Weights of a small GPT-style language model, trained from scratch on English Wikipedia.
Architecture: LayerNorm before each block, ALiBi.
Training: 242M tokens, 3698 steps.
MLP neurons of a small language model. Each row is named by its layer, matrix (down: output weights) and neuron, and shows model dimensions 32-159. Each number is 500 + 25 x the weight over its row's rms, rounded and kept within 0 to 999. Numbers have three digits each.
Before each neuron's rows, "fires before" lists the tokens most often just after its 100 highest values on Wikipedia text that the model never trained on. A number after a token or word is its count.

fires before: "2" 12, "7" 12, "9" 12, "0" 12, "6" 10
L10.down746:470499552537489515487514468532492484535508545494501471492475484503509473487526529481517533514470458539527505516523535445519487529468447512510482486542499449490475492522483471465508517532488500489427506493504539466470551488509530493462490475483500494480536511534499479484511507519483522518516557500450494519435541539541521504523466543537508508517471464532537494480476483492486496524473

fires before: "==" 31, "===" 13, "The" 10, "In" 7, "M" 4
L5.down689:519491480482537520489430505524521486512541525490499490543515496486515485531484480512520507502493497487484524539518518475475474499535496462480451515500459511525505500516513479477487485500521462519529480523516461486519526480527500477514502501483579494502511489504528493499516489499530511463490511510522497511480536494496440456553484486500514524510551508483511508501502483509511507522493

fires before: "0" 18, "4" 11, "7" 9, "8" 9, "5" 8
L5.down856:481492546502543530501518480482481492505476503494519500514518476533465506500528455528520487517454458521519518501512493512505472533485539492497435532512512498509518474471519503514492516509487504460541529543511490544539483458513518479507536527498518494490502483488531482509520499523462521477511495509479480524523507551546499459524481481503500494493490513469492469463494540523514436513542

fires before: "8" 13, "9" 11, "7" 11, "6" 9, "3" 7, "5" 6
L6.down787:506496549501479504513510468469484437523512488510534503483529509522508492494480470482524536535499454478499539498502494504488504512497494469495498494510484510479550515478503495496495544496512459512464499498482515522522504479514550510448461541461473541480523512495444531499514513535509527480492499506498475515482508476473475485501526470514496492488515502478468491522473532539500503469517

fires before: "1" 31, "2" 24, "0" 7, "4" 6, " |\n" 6, " |" 5
L5.down650:485477523502488493450483518488464483558520539488512517492552478484516516536536431469552488497485448490477524496475484476540516523548495487523525496481545474514536517513504479482518511483487482513549486526498478484532525471491497476482493470498518478507547496486467530491464492464526530479491502520486508495526539503481486498515480474486478505524531498498522541481485472506506549498472

fires before: "9" 26, "1" 18, "8" 15, "2" 13, "4" 9, "5" 6
L4.down483:487496510499498503491510526506492537489528493480436448521544494477507511492509528447476505502485476520491540452505507468531483505498481510542557526503485486491552515480540474495503505467498514557502526500499523462513510457489522537503482488478532457507486474493523491488478524501495521494497508483506545503498526477510470497492479472521458491525476531504496496518493513480523483506554

fires before: "3" 15, "2" 13, "5" 13, "4" 11, "1" 9, "7" 8
L10.down773:479535515482493476496484469497506503454473502468501496496512526529482499476500478470493531492470465459515491507514506533496514471500523499505500531504472482555523547520457475555521527498496510489529543540483515503507472494496528501502520495519519512520542505471500504454463495549544471472504511478486528483501499516534484514492465511525514504461514492536484483504485495489554503470516

fires before: " " 25, " the" 18, " a" 7, " his" 5
L10.down882:515484537504479472539530508508521497497503491466528535493519489455513511494476484513496505490487514442490567487436496543485531516498479489483467473523512456505490565504524514485512523511473481473507498508439498520461450490488494480498509462496511525506483490511479471486505516516475503466507524530479510532507469512482491493521527548497484503520541497462488467486457507482510481498468

fires before: "0" 71, "9" 9, "1" 8, "2" 4
L4.down643:474485517497495531528515520504483515540492513432492476525536445488514542545500504498508506487512490470498493523488507549464523520508480462468503527497536537490467492511545501440527485460527528498512503492476458523511538507498481541462478525514554479499526486458507479474488495513484503522495473476463551529486534488478548518476505489503539506484522539531477520503511466485508510467543

fires before: "==" 31, "The" 11, "===" 11, "In" 7, "M" 4
L5.down685:467480469489504507485479499518482521500515495484473498489512444472515532522500492484528488499507456505472543482473542569469494508498492523468500437489488532568495519535515496496565511522471465513487475515492480461481476525486509474472509515466525494491467500478487510495526487478492484496536565514499459456492437546511504519476496478463474498552537527500561511534523506478509489534491

fires before: "1" 24, "2" 14, "5" 7, "4" 6, "3" 6
L10.down185:534493495477496533486511473489446530474506527526481512510462455508521499460528499512517511529511500515492484485487490508493489480470531515528489499450476507527536483513537515497513472502501519530506485506504498509506500482500473512495525523459499501506479552530493573531473501491438480480496486542523507486559488501551517497516456506481490496464461486515502519466480475492506510479532

fires before: "==" 34, "The" 11, "===" 10, "In" 6, "M" 4
L4.down134:482486518487518534518473544498492443460506490489511495509526493515522475494479448470503470511530488486494501535467504564473523515521485455483513479493506493495531472543509441492491491495546486484498466473532480469531469475560512496524495498500504505508533456452526486515513465515522516499516497489474467492466532493459467506480509473489516529506488489506545528470561488501568505443525

fires before: "6" 18, "5" 11, "8" 9, "7" 8, "4" 7, "3" 7
L4.down334:523486518554489512525481490522497510515522531550539468482490458526500486490474492484514520513529520477483492524488488524479520513464540520461530528495473451455514478485525507464433490491478528522493523494494479545464482479519533521499462479484517496481485469547491450519481497514487492458532497488503503491486461518498485524508514482479499496540535500525504472503482514480535541528490

fires before: "1" 62, "2" 23, " " 8
L7.down230:486508508463531481510512528509486481497525495497490469520509516492462519519483514517526478506488508470501464474488540536525513506503528505510481504538528499459530512566493530547482532509488482462487522526526460468474496491495500462477563524470514487515548522498525483507491489486560498518549481479515483511479473521483498452472514446481484525522533543482499529467506486505520500472513

fires before: "0" 35, "5" 12, "1" 8, "2" 7, "6" 7, "4" 5
L10.down771:512511457523504502510516500530499491530533530451493462463506474512460475531493502522499515424490548533475534483485521531532490483493523513522477457520490494490497539544494518546466476497518489486466505529520470485501469527501498526489550539512513477517488444521472512501539526557487515516500532530501492468499528495552482504518514504524497502481486478519492501487495476486478498487503

fires before: "5" 45, "4" 43, "7" 4
L9.down587:525497549537531465534462489526480462505503500490501525532528496496522503531484485518497514491493566486488546492440493519527490496499501500496512509479490479535501499472497530513508466492499481504538528478522494486511494501499554524513506538510494490516509513517477478516537488458501498524521565494518497560491485509523485538527477434466463485493505481540487524487486475500438480532452

fires before: "–" 30, "9" 20, "0" 17
L10.down500:472477497534488529495458499495461483511475541473492490497539461514539458519506497504487460474550556492462491520465474490510501480506514532503462510516505514524480473554489464471518504477452462514487484473527518461493505464529496503492471478534485510513510467476497465496500461499514449488502478514510507469515532503485483484536500518549482522518475499521498513524467497544567528502470

fires before: "1" 42, "2" 14, "3" 9, "ography" 5
L7.down531:527516486477497470486531517485497525479462491499512484502478482486524496482518512543488539498490469511508521533486535506491447532541498469509501487465481532517495504496511488503511465462523454532502540490496478490494524506472502492463464508492447503466495493502469571533487564498500500502523564477517491531485483490551459497495477496480487464530570488458464494496511497543490482492517

fires before: "q" 16, " (" 15, " mi" 12, "m" 11, "2" 9, ")\n" 6
L7.down14:502521499512541536488518530493494511488466472517485495515507516510528484479509461520495502518465528423514521489504502476516524486521534535483454488558501534484508494521487516490556551485532486499458466486536510488531522520461495466504482513484461466513529531509473489575536526482558462518492482535515463481493504514519498494482522478497461511493490483506501520482513508537488470546484

fires before: "1" 14, "0" 11, "ai" 11, "2" 9, " Award" 4, "es" 4
L4.down451:480533521482541468499528512541523497550476549503497505468491510493513482489525478481516486455551505499456520524515472489501485499460507489547479523492537512534425513492512522475543512477491497509479561538476550490455494543495487540515497511540453521497493483500527524484509487484515484487451492473499512482516503458529486474478472450516522526506508587457476537507487511512485486504503

fires before: "5" 21, "6" 10, "9" 9, " UTC" 7, "i" 5, "ad" 4
L9.down792:502437503534492523539458504550527490468490535531552527516450453494539509500502505545507538461479514480506541474511488523510508513489545477500493511523474518486480525507523518505520500496508474549523476525507521559498495462506511476503479505480492511510511479495509456478536508539487483481525469540473513549489525452501497542482498473467509490503432466511484518496478474498495517520508

fires before: "0" 20, "6" 17, "2" 10, "1" 10, "3" 10, "4" 9
L7.down548:484514478543497513473504476493515534548477501509505476522517471493501533458496441524474477540514452492461508516474505485443460498505470516475503492506475481508488510487542465502556457482470531522468483517525444525490511484471528475534523509471535542489523493484517522527479526466512497472505530502527449499458502511515506467483494485483540473459487504544550517500493514471481531527499

fires before: " " 25, " |" 20, " (" 5, "." 5, "ers" 4
L7.down184:497504498468503506491508502508486534492522498489487494507484513503512502483436531541484524480501506516507453476479472519491470520520505509532522537502507503476512511475532460514500541494496480524517549461527546532539486504464478499532487502499487472528515510445514515479521467489473493470530476497462533492539477538493499511609472519475565514487507483494483454536498463481513517504469

fires before: "0" 16, "7" 13, "2" 12, "3" 10, "9" 10, "5" 8
L4.down442:459488508527502507521492468466508504478492476476534471470505485466527537470516484509494533523456450515497562565532516496510498504503514492497506476513497539536479484493529518513491471469527485482481512537528521499561489491519498515568492532486491471498511489508535489501541489482513545452548513486509486528538512524491463531512545511508492488475488527509534491496450560513500510499475

fires before: "0" 34, "7" 12, "8" 11, "5" 9, "4" 8, "9" 7
L4.down663:487478500516467552519514476511538495517521485444493467519531472524491495463521508481468480491518495514454502531489512489510475507531496459499467493525479512532481491491485438479512531485481448482459504499487515550517512522502493481493464503506500468493562485514514498487508525552445531492529490499470453510522492480519484483526518516471500483462492477490512501486510542486511528516540

fires before: " " 71, "ampionship" 4
L10.down394:473516528496538465497455508486540545545485516466466529491537538506484469466495510513471490482524511482514506525456505547511516516514471486446488525511513513478476486499477498465470487484446482483507545525513497517533520466492460485507512448481501532519523489531474500502494511485518465523543479513505493503469478476492529519508517460534470500523481482525479477503494487461498519512506

fires before: "1" 26, "2" 23, "j" 4, "3" 4
L6.down62:531485440499492517510518482460454559517479462484488467504501530545539520462497459548556530472496481465482485494505515464504481486529519510523506504500506526507477512512483509504508541479499478511489501500500507504455501462510456464475533482500487515503539486547489516514494474496483495477548546523471520500531452507516497523494500515485491526545468475458562494470492511508477481463491

fires before: "1" 19, "0" 19, "2" 12, "8" 9, "9" 5, "an" 4
L5.down808:464504529508508504491493491524479522498514502504464426533478482478547486533511469536503501510485478519526492519499580483498510546447475492490518485490518502465497529464500471473502448503484499520518550512504527547514519472532519515454495501459524491502484482464526497504528469504490538496469531508479499489552510476486470494453502494475520519474568518457503520495493470476560528533503

fires before: "==" 28, "===" 13, "The" 5, "In" 5
L4.down142:478520487491487476472513493508462508516484517516488455529507485496486527502465451480516512554510472480511468532538558530520452480531478497474483508548448517475560532496523455492482507516530517505521530495518491461515515511510537473504501491490515509491474468462527530519497483514492526507531509519507487512548510498458497489485508497452482534512533508489503511540484499521530488508508

fires before: " " 50, " F" 9
L5.down618:504494511512462480499537487510507484499497468477478533540496457473499485498484471506522494507467486488491541483496520553495511533492460498506505526486515527520470526523486485472461500519487520459532506477488478477489491523488529525480483456495485428511454502488525489533533483506457482506545510470516510488493483530515535469509510571517486484542476498490463471527505478472519510505461

fires before: "0" 29, "1" 16, "en" 5, "2" 5, "9" 5, "st" 4
L4.down327:522477474493493467523481462520484500563527486511557497547488528525483467503490509491488529509563473470476488516516488492498491469557558520516526478448477516475492498494512510505529489502517545504510499497486460530507487478506476492440493503449486478488481492544478546498482531463473486470510537501486505572559443495517536543504505520532458512461526486525469549489501514470518514533492

fires before: "–" 23, ")" 13, ")." 10, " |" 9, "s" 7, ")\n" 5
L6.down96:463492495530541575488531549507522533496499517488508502508474516522506449529497546580488493501453495480460532496483500476498501514489536533498509498504536508501556457523535465492529538509540525498497520477497462492500501496487491522515545478501530519511498493477495503472494526513510511511459491499523479501506502512474510507469468493489472514511492548470487465493487488509485514532491

fires before: "9" 100
L9.down401:448509484503511487534565484511492545480499482469487485506499508484520508511506511485487514488525493500513483479521495501504499538526469443497518514498542458472490469494533516521497551490504539552531462533500468463523519475545491502537493493484532519518521512486506500493498452484512515497517518465506496491480521488501522486488481503502507501519463422494503517486498512510492454498544

fires before: "0" 93
L6.down722:543495508535474520509492513432517535497507435483535474539518490483556530507488512551457509484480578522487492510497519486462462460478533493482505455487499498529487488514453484502476510510500506507508455478539543482502536547506482524531484447469498496518512512466473478527475555515492475499509496488515496523518475530520493542487491480499506527487517536506510487445485507495446492502475

fires before: "0" 97
L10.down190:506475444516526481496509539520480514511491502511551499508495464534499508514448526501520526500502488494509497485492465531465555506504508474494530500488490462508497483508537469498543502471473509529533483521502493487513507512460450512537485538499440511495500516475514497532472505503479500477486482538504492557474539551484485495488537509463501495440503514476462535495511533482508496438464

fires before: "0" 37, "1" 18, "2" 15, "5" 7, "6" 6, "4" 6
L10.down109:487501506508523509473509475451474513495498529497496461513485518516487504498521494529501489524499465479480521489456493480557497495522508461554521481544494426516528546490485552496525509508490509474505541553484520514480510475529515486470473486471479496505531502475479450491451517493483546534514494521476491483459473491495532456490506518517492510476510456515514499479515474538492485499496

fires before: "1" 31, "0" 22, " z" 4, "2" 4, "7" 4
L7.down385:461469526486491515509503555490481506469477506479483502525494492460508475439498462433442497480528546473535561508459498489486512522502502481499573465486533511488532514502495473479485485493450497524517468506537495505503489498493535517502496508515478524507551495478472542473501516511480516504506510509540499505455502469484468509535524485493524506471495476498525467510506511533493517517477

fires before: " a" 19, " an" 11, "|" 8, "===" 7, " the" 6, "==" 6
L5.down297:495492482489475519490503466525506547481507517534465555495520500468489509513527520478498475488490514482475527530487477454483548477530499527467466501516520510554509483520495484484479507518462494501483531489504518504515504468499483489460491485522462485473511547473499480504494462536523482454516531530522436541523476509553472487520491495500477489479499480539511534551527524490510500533530

fires before: " (" 21, " |" 17, ")\n\n" 5, "," 5, "^{" 4, "utes" 4
L7.down692:493507509513515486479502492536463497561507536478514508491512498494541483516501520471506530465537503497471472470483472499504543527477475509498504479470498507522496487514467518452479502508472491518527455517478493480488466548479494513484471483526516484510499534540520510492513509512512501513544577468539483484497533470437502517504559488449514493467501489514525506506491517495496470533528

fires before: "m" 14, " (" 13, "^{" 7, " mi" 7, ")\n" 6, ")" 6
L10.down667:498506448491490554521513473471542486499467505514506504499492504463473501501476527511504515505499545482499527492536509515495483506537528490507520469521500506452485475506546485473529487525472522535458486505486473486568484506435514505511520498465453516522531516478534527493526482501510465483516525510491484497485509492502520504520511512533458505471475460474551481488479501481471509449506

fires before: "3" 30, "2" 18, "ge" 4
L9.down730:528525481502462532481548494478521459526448504501487510481497477490498483521512524470531474517533509484487493473494483450495469512457531531487440515463528522528524513518504490496563489518509499495511470481455497514481483505532441498519487509522510508522470492505476488532521493530516489480495491476481495497497532500497481460498477527446505455498536524499492529491505524505504538466476

fires before: "4" 59, "5" 22, "3" 8
L7.down79:547510515480536453563508510536484524504492498516504498495502514475487494488481495467526492475504499464487457498462522469461504519444526524527490494512479521551530531479462468507465486502493478542528529519453488495506487529499496470544498520489466529506508495483476470520498463482484526478470520490501516502490489554564503541512510467544550489526490561497533492493504527508482516476468

fires before: " " 47, " the" 10, "|" 7
L9.down889:505502527506486478511447518488510513465476538536489536435487494460482516497514489531493499538490438531526508487497493541550507515515520499492497532539479503462496515486490505513498467502448528528540476513505500541506503526500518508462490519456501511514525449474468491488526461489528467465462466513472503467491478468528509523500519521511502493469451548498492478500532509499548513486446

fires before: "0" 38, "1" 17, "5" 7, "4" 6, "3" 6
L10.down48:486470507539517527477517505489534486474501542496508495449500529503482493503521507517510513497545507498482550493522513485490517507474550489514525520474541522487497482497447503502526473471484527479516517483512487538493497496505546471480452521480510504518508471462474472518484484451501499461459519558497524483460456501520495496481451518479522504534481507473486501444465501515463565459537

fires before: "0" 25, "1" 20, "2" 9, " was" 5, "9" 5, " year" 4
L4.down599:517498496539520520526504503523547470537512486488488484542513516525481500521526463485498533478497468502539509510481474499500520455505483475487450465512452490480459507470488489514531455495489502474509511475536509526547518496534497488486489501538532524509506483511514499531490476516516537479529522493512542512513472513478447490498501465507494488466480599516464525457511497470524503517489

fires before: "3" 36, "2" 9, "4" 6, "op" 6, "ost" 5
L10.down605:462513490513534505534494472496502446554523477512475476504472552518498536474485530507503494494520482531494497517461483469524492512482546501517492486509506465556573532488491510503470512468507492494487502509488462475472554535509541458526472496541530498507505510502516492511481502498499509484497498503504464476497526499490487514542507509505515501520509479519541526526515525475482505467534

fires before: "0" 16, "2" 15, "." 13, "1" 11, "4" 5, "8" 5
L9.down595:529503502495496539515511506473482488494499520490486475534502525509429524533479531493517500462489471547479484518495514483457493508513515495485444478491495477478557502533503479520516532467489489471483500526472522464498521490512543461455518529502522511503527475502525495526517511466463554501491522517511462489537467459474518512516508513482505541480533531491479527457477521460492505501451

fires before: "1" 23, "2" 11, "ord" 7, "4" 6, "eth" 5
L9.down760:502481524498511524502456520471501472508497552514475502520519495477506519533542486493494552495539523510458485491451515509486531514474485509481512515492492538509476461536449527490511478496518522546544495500520506508532471464503515463529500431423520526497503530474499536505475506500458489502491510488508515492486488511469537532540479516479520505530485516486518520499505502463516486490496

fires before: "1" 48, "2" 17
L10.down163:505518484496465465495470523485510479488480468453469527549491523492521510492506537509520498529533533543505493519517514473498481536507511482510502490521431491487519447493451549466509483515503479519502514464534507502519489521473522473496489487527540483527472490478458518489506488495473507461526493491482508493472525483521524485508525463493493489497489455511522517522538438517514490534530

fires before: "==" 28, "===" 16, "The" 10, "In" 7, "A" 5, "====" 4
L5.down200:503505498506508518521522465484512476513515473512476518525474459475495490542469505511517507521539508485504504505499545535450485517516512503508474441504478506494493542535500434493478483518496491536485434531559470498536521514469482486500507502532464509488496507482487488520498482480490488462507483465488500485544473480530491522491504490486540465522506525440462496505515503499535490501518

fires before: "==" 23, "===" 10, "The" 7, "====" 5, "In" 4, "M" 4
L5.down771:480515533482496470525527497536481516501536509485484495549497489493516486537491501473458487478534499510484521483450499491470497547553469501470476517504516502519541556520469473504522496497535480515451486516508500518508477457524474491510515520490512486479536520526450470532485543498503436485526523491536501470524524489514492495487512533507495479474463510465522490467528519486533514452504

fires before: "6" 32, "1" 14, "0" 9, "7" 8, "ant" 7, "5" 7
L7.down601:472475545514468492471432576516511497508473493527524522476500478537514489507485498535462520531493525501497496481519524499488504470511519477512516456509477509464478477523514522513534532505514499475506492454522489500470529444508480510449508523470503482468522517486514546508517496463501473516459518518523536477493526488519476470444482522441502484512509507528521518514471530509492509520503

fires before: " |" 52, " m" 11, "–" 4, "," 4
L4.down734:503491522517481482515510489529548548481510545528493524521438480523497466439516491515466478476503514493517513465538520470487440474489506483505486514518515502444534491514556482445490514526501461465494497477502532563514494499483509543516535478563517472512486482503507500530509501509510465543478514509539473491506516499484515482437524496512496486502483491481531480509531492529498514495500

fires before: "2" 27, "1" 22, "0" 12
L7.down821:470485525497537504474516446413517504478480507488486505516535503523499489521479479468525514509469476484540505504548515473500480522485513542481493492487486493527486522536483523458520507514497501476487522514537565522496490467498496523463503517547587512478501510481461503489493491501469525482492524489515516494460496544503511481494461464463495468479511515479493534499524507515521524501501

fires before: "8" 68, "9" 29
L9.down251:462497466505466516496525530482502554482472508552477509519480507521520482530544510491524471482515496512510492517534497471471538521566511520493489519477498517461494508488510480500513519480485553539519443510522515498532528423500511488465500489507482525528513463508474473507477497554499504491512451465460533451487544493497516515552471481529479481566492480480507475492490495493508478511495

fires before: "5" 14, "1" 12, "4" 10, "9" 9, "7" 9, "3" 8
L10.down90:480524492541520495500487496496508531479526455481512514529481476568537539517501508564503500462464470507517499522482510505483521498492527505493459495517499496502481518492513470495490479484498531465503461475535503516493505492506465490525445492482522515485493502519481489475452493476499482471465480506555488511535483499541480500473544535526499516500519518539487540491520511516503457494548

fires before: "1" 17, "2" 13, "0" 11, "4" 7, "5" 6, "3" 6
L7.down120:535488514488483513485498504504501465503540519467495538525514477462505509523528454475516514508511489496476526552487513581493500498493498480523527515492498510536509500478497474521464475536509467491516493539498521480534489538514494508494472493445525522533499498441479505503486542470524499470487555440489460456509456531463471503492504510498491465507486479490537501462510505512548514515506

fires before: "1" 14, "4" 13, "6" 10, "2" 9, "3" 9
L10.down150:495482504506489515490483525497456516475526488478504556513494553500467508529504507524496488522433454494515534497479456578487519570523486479513491503514510447469534518475478504538490498469487530452519524518510513508506477480503503506448525459503499503510502475472514469526525494513515538472462469470513421530534501462506530511504508519482519547490503543516505485484552485465509461467503

fires before: "1" 52, "2" 27, "ed" 6
L6.down358:473464486541489525516497508517485508525499516530508464536526486510513497520524433480508492487478478498478495516454561526489515539507484530517537477482511508513491458561497473439519518472522494531490501500487519468502489496483513447532472491495535541513519493483535509495486480463478483523513474483460456470499483515454460494492534473481494485509510519466532514480495503469558535541461

fires before: " |" 24, "\n" 17, "s" 6, " |\n" 5, ":" 4
L9.down499:493517542449509513523511495515508442495481531467508513484479497489512501482509489469510514542493512556508491525523517491503492532547489483486506476488454442501463505513523462541513504450533511517523519486507554492511536491480489538506475462453524495532471450527477505470462523501502527489489486515484520481531521511507484512541491492552495526465469529521513517483494504480501488515511

fires before: " " 26, "8" 12, "," 11, "9" 9, "6" 7
L4.down310:521513489552464538478497527495436530521511499525504533490495491490487482490447491481519474493474448494534502507494513575509503509484532518490497521484522469465511499499470517476518500491512537494488505526476458519494496514497494467510506455483431512463516476476520531511514503495470471492454480497477497491524502503463514495511482513496528527477493491526428546501512495472500504538504

fires before: "5" 12, "4" 12, "ter" 10, " of" 7, "s" 5, ":" 5
L4.down102:520456506479485475517498526521523449486481479520515538480505489515538533520476523513518495529504515516457506469492540492517438508515486554528491493508461467523524492470485529481478499470522495451514513481462495513507517512470510521491501559493514454517503515507525508501498511481556525520492518480461497479486490477550476498533530485493510506533512499535537468531496469515489484527482

fires before: " " 36, "," 24, "9" 5, " century" 4
L6.down32:477458491471561477489487541533515490506512570473447536526467486503557527525503482509559510504488481482518523497539483485513492470499534494485505488493466504485477484516461493493514450504546495488518500538504502521538507477513512490496513468499501506519541477533491538467498506503517512476471484508497530428501497523519502490495518439508485550474485505499481530517525525538509526510502

fires before: "8" 36, "7" 21, "9" 19, "ury" 4
L6.down778:470475520543473524527493511496492466520501441488499506536483506549508468503500545561477456476459487481538504464500515516493498509493500500527520502496531513501488516511537529523490506523490504492502483451531513524511504465526495506481500468515524500499494489495518493463476463542498503524489459495495494469489522522469544503496498486516474477476480473518482464490499458520477514481537

fires before: "0" 95
L4.down489:506499532510483495519517520491485514500534483487505476516542509443454522533482509535523500504500528502507516486503552524502465500498506514477478507490500522516497524517514487444538505446513520469497446484507550488517490473486485534505501494433562499481477534478477516511508525506459558492487515523488521487529476502482470483513554474488517487469556520481444496459481493553483518527522

fires before: "1" 47, "born" 9, "2" 4
L10.down1:527513491533499477524521533514552494469539464486466523537511539492497499476501479501495501457474532491526504464526542442498515501534551484487498514474524509465485507462495516497524509536497468489518524529478476480491498498480477481503488495517506480530528493485482467483507484480513488458534511525506498515462509506460474465459451474518506517551522509505502527516493493517568517500494

fires before: " |" 26, " |\n" 14, "%" 6, " G" 4, ";" 4
L4.down881:515526472503536512532490472521487493473462526535511532490506498462468483539493518455512464511489484466501507509478454540537483481519504530492522491475550510467500481524476504481502536453500546499517538488478493495491505535437495485512523538524473509483434524473452521484528497506510517486528502459531507522492546493545475498469464443493467529549528497491499503526506484476492516508493

fires before: "2" 22, "1" 17, "7" 11, "9" 10, "5" 10, "6" 9
L10.down549:512535505512509492534503521520522529516564515487491487562475524471478467477492500501491475512501474466503492482511501553518478482530492467520473524511473455517549518515464495507511535531507527440485522505507483518498494490473522490508479500475522526478515526488524517483491495498506494495485463500512462535514523456473540488496454506514531518510498495507523526486489522489543490488473

fires before: "==" 30, "===" 11, "The" 10, "In" 5
L4.down412:511490458502516491524499495519494523485534538445461497466500496470493532498460504493529482523507461487489540490490491545483461463513530523489480451533471493504515516543512444489487505508505458524494483464520482461517488490531519464479522501457528515553500503488453505482481490509499484453510523460510521503490506510520489504502495481456548495502541517502527509537519445510544519481498

fires before: "\n" 16, ":" 13, "^{" 9, "==\n" 7, " (" 5, "==\n\n" 4
L10.down326:478498541499513491544514488521536477519520518494495480474482523500502480547494471494429486507520479517493467458514466485518538444522545509513513452504476519473491479530551519538491491486542492484486517482478495488503459503501489493523489491441483508472528491503464485519511432520527495499505527496490565490506500497543465485510491514503501531493504525517520513506565486510521477500473

fires before: "2" 22, "1" 18, "4" 8, "7" 5
L9.down102:544546498492444519512490511508460490534478514509444467523496525509510528507522489517515481537457524458485454528469494451506499495521495456516518510478477490499498475501495480472468506507533475506493486498500497527476513539516506484493495522475560494531533470459469474529419491499495470472530498529511496508477516493502483534494513500495525522484494519547546539483518561505497502483491

fires before: "9" 30, "8" 18, " l" 4, "0" 4, "port" 4
L4.down187:489533519499506499482498515516525438517539470463484445478542494471500469485534493517510505483516482479457550499508497530552509483506537520515559506456465468499513511500521517489514503527484499529482520483457466477526538493462505497465502518510507488517491519519514470473484544512531502527483542523444522500525459498535530500505516537505505521523466423457512466512518536500493487536481

fires before: " " 34, "ia" 9, "9" 7, "," 6, "." 5
L7.down116:495445492502483500537510462485493483486471532501514505514485488518524470453460509525506521505518509441527497550493473469500477492506493492498536481500459500490452513455451483506496512483499503451519512505473512496508447530493496463462487469513460510569484462532504532487492508507533456474535491486504528512518492525516511535535505456532455473526537461513515476546507505526500514504506

fires before: "2" 27, "1" 24, "5" 8, "0" 7, "3" 6
L9.down797:458504494507559467558529470535524504503477471544544488495490499536495505538521481481501537514493472464490492517524500455524508505519552517498529529533522526499493490510493474427503494509498510531475527490516468456521489500504498506479476518514487497473489526533496498468501522502480477493488492519497479522528527493464479522531530526472464517444486457467545517517503527510490537501455

fires before: "0" 15, "7" 14, "5" 11, "6" 10, "8" 10, "9" 10
L9.down349:492483467506486516514501520512523485496530524498494536564492514505494536501470466536469496483435457506457486494507478500487541531497526444534501503472495454515458505544493482467523496527497505443506480513539485507513498458537536472496542516478469500494500514493522504477548509503487524480528506516478535495519514456498491481546486479524496512530522513492500502489511498498527529491527

fires before: " |" 54, " (" 8
L7.down109:523511507507496489489490532495482497509533510491470513550510513506489557513513497518479475473508455509477480527503553524465523458536510490485487500515468502540523507522526484542466500530477493507516523496463494479500499490485508486449510462487498512488540496461493514473495446524471454507518499517515511493450489509511467519497536467522486504468511540447515457478470499539520535499532

fires before: " |" 15, "," 12, "\n" 9, ":" 8, " (" 7
L7.down174:479499470494504507476514508538498507517505520494475525510515536492518499482502464456499519437553487465491478449458546544518519532527482451473538476510532496495531513498504487457535505526517476499539524492484479436528490504508509431513504485469504523487518527493453502499522470479526477496524511510506505487482554490494485524486530481498512474481500518490501496509477462507512507504523

fires before: " " 24, " |" 18, "\n" 5, "bum" 4
L4.down42:520494458464498534516488504526520499483530508530514487491463526521475457516479535489484466470527474463491462470530464490492531468459498421496496506514531490525538504502480485521523500512468465489500510511491545494504521475507513490518517518535492501565512494496489526530538472528514574533530527500491492482448506503509484498503510498510541481495463532543489515515546492543534536470500

fires before: " |" 29, "." 21, " |\n" 17, "′" 4, "\n" 4, "w" 4
L5.down28:488539508478544493485534536511451517501528484512484528540494504488516483522473508487443481487519516521533525532513492499475516467534514484523487490498512440519483504494519434514480541517448509514494455486492521503483532516470493476522502493503468515497521562448448473464557465491533505529529497467509502495503492529500530529508501543441462466476522533529486523509484493480537503451506

fires before: "2" 34, "1" 20, "l" 5
L6.down589:507507538457498504491501491558506477508478544475495493471544468480528508527503492450480508493524505499513500507512522412498498525496491465518521490435505497479486503517527533513537518525525495492473488469464429487556532497493498501506470439504518506511529450483494500489493497523513495533498487523505520488525522486498539461454497500510527481501471529506469522479482489482497534501529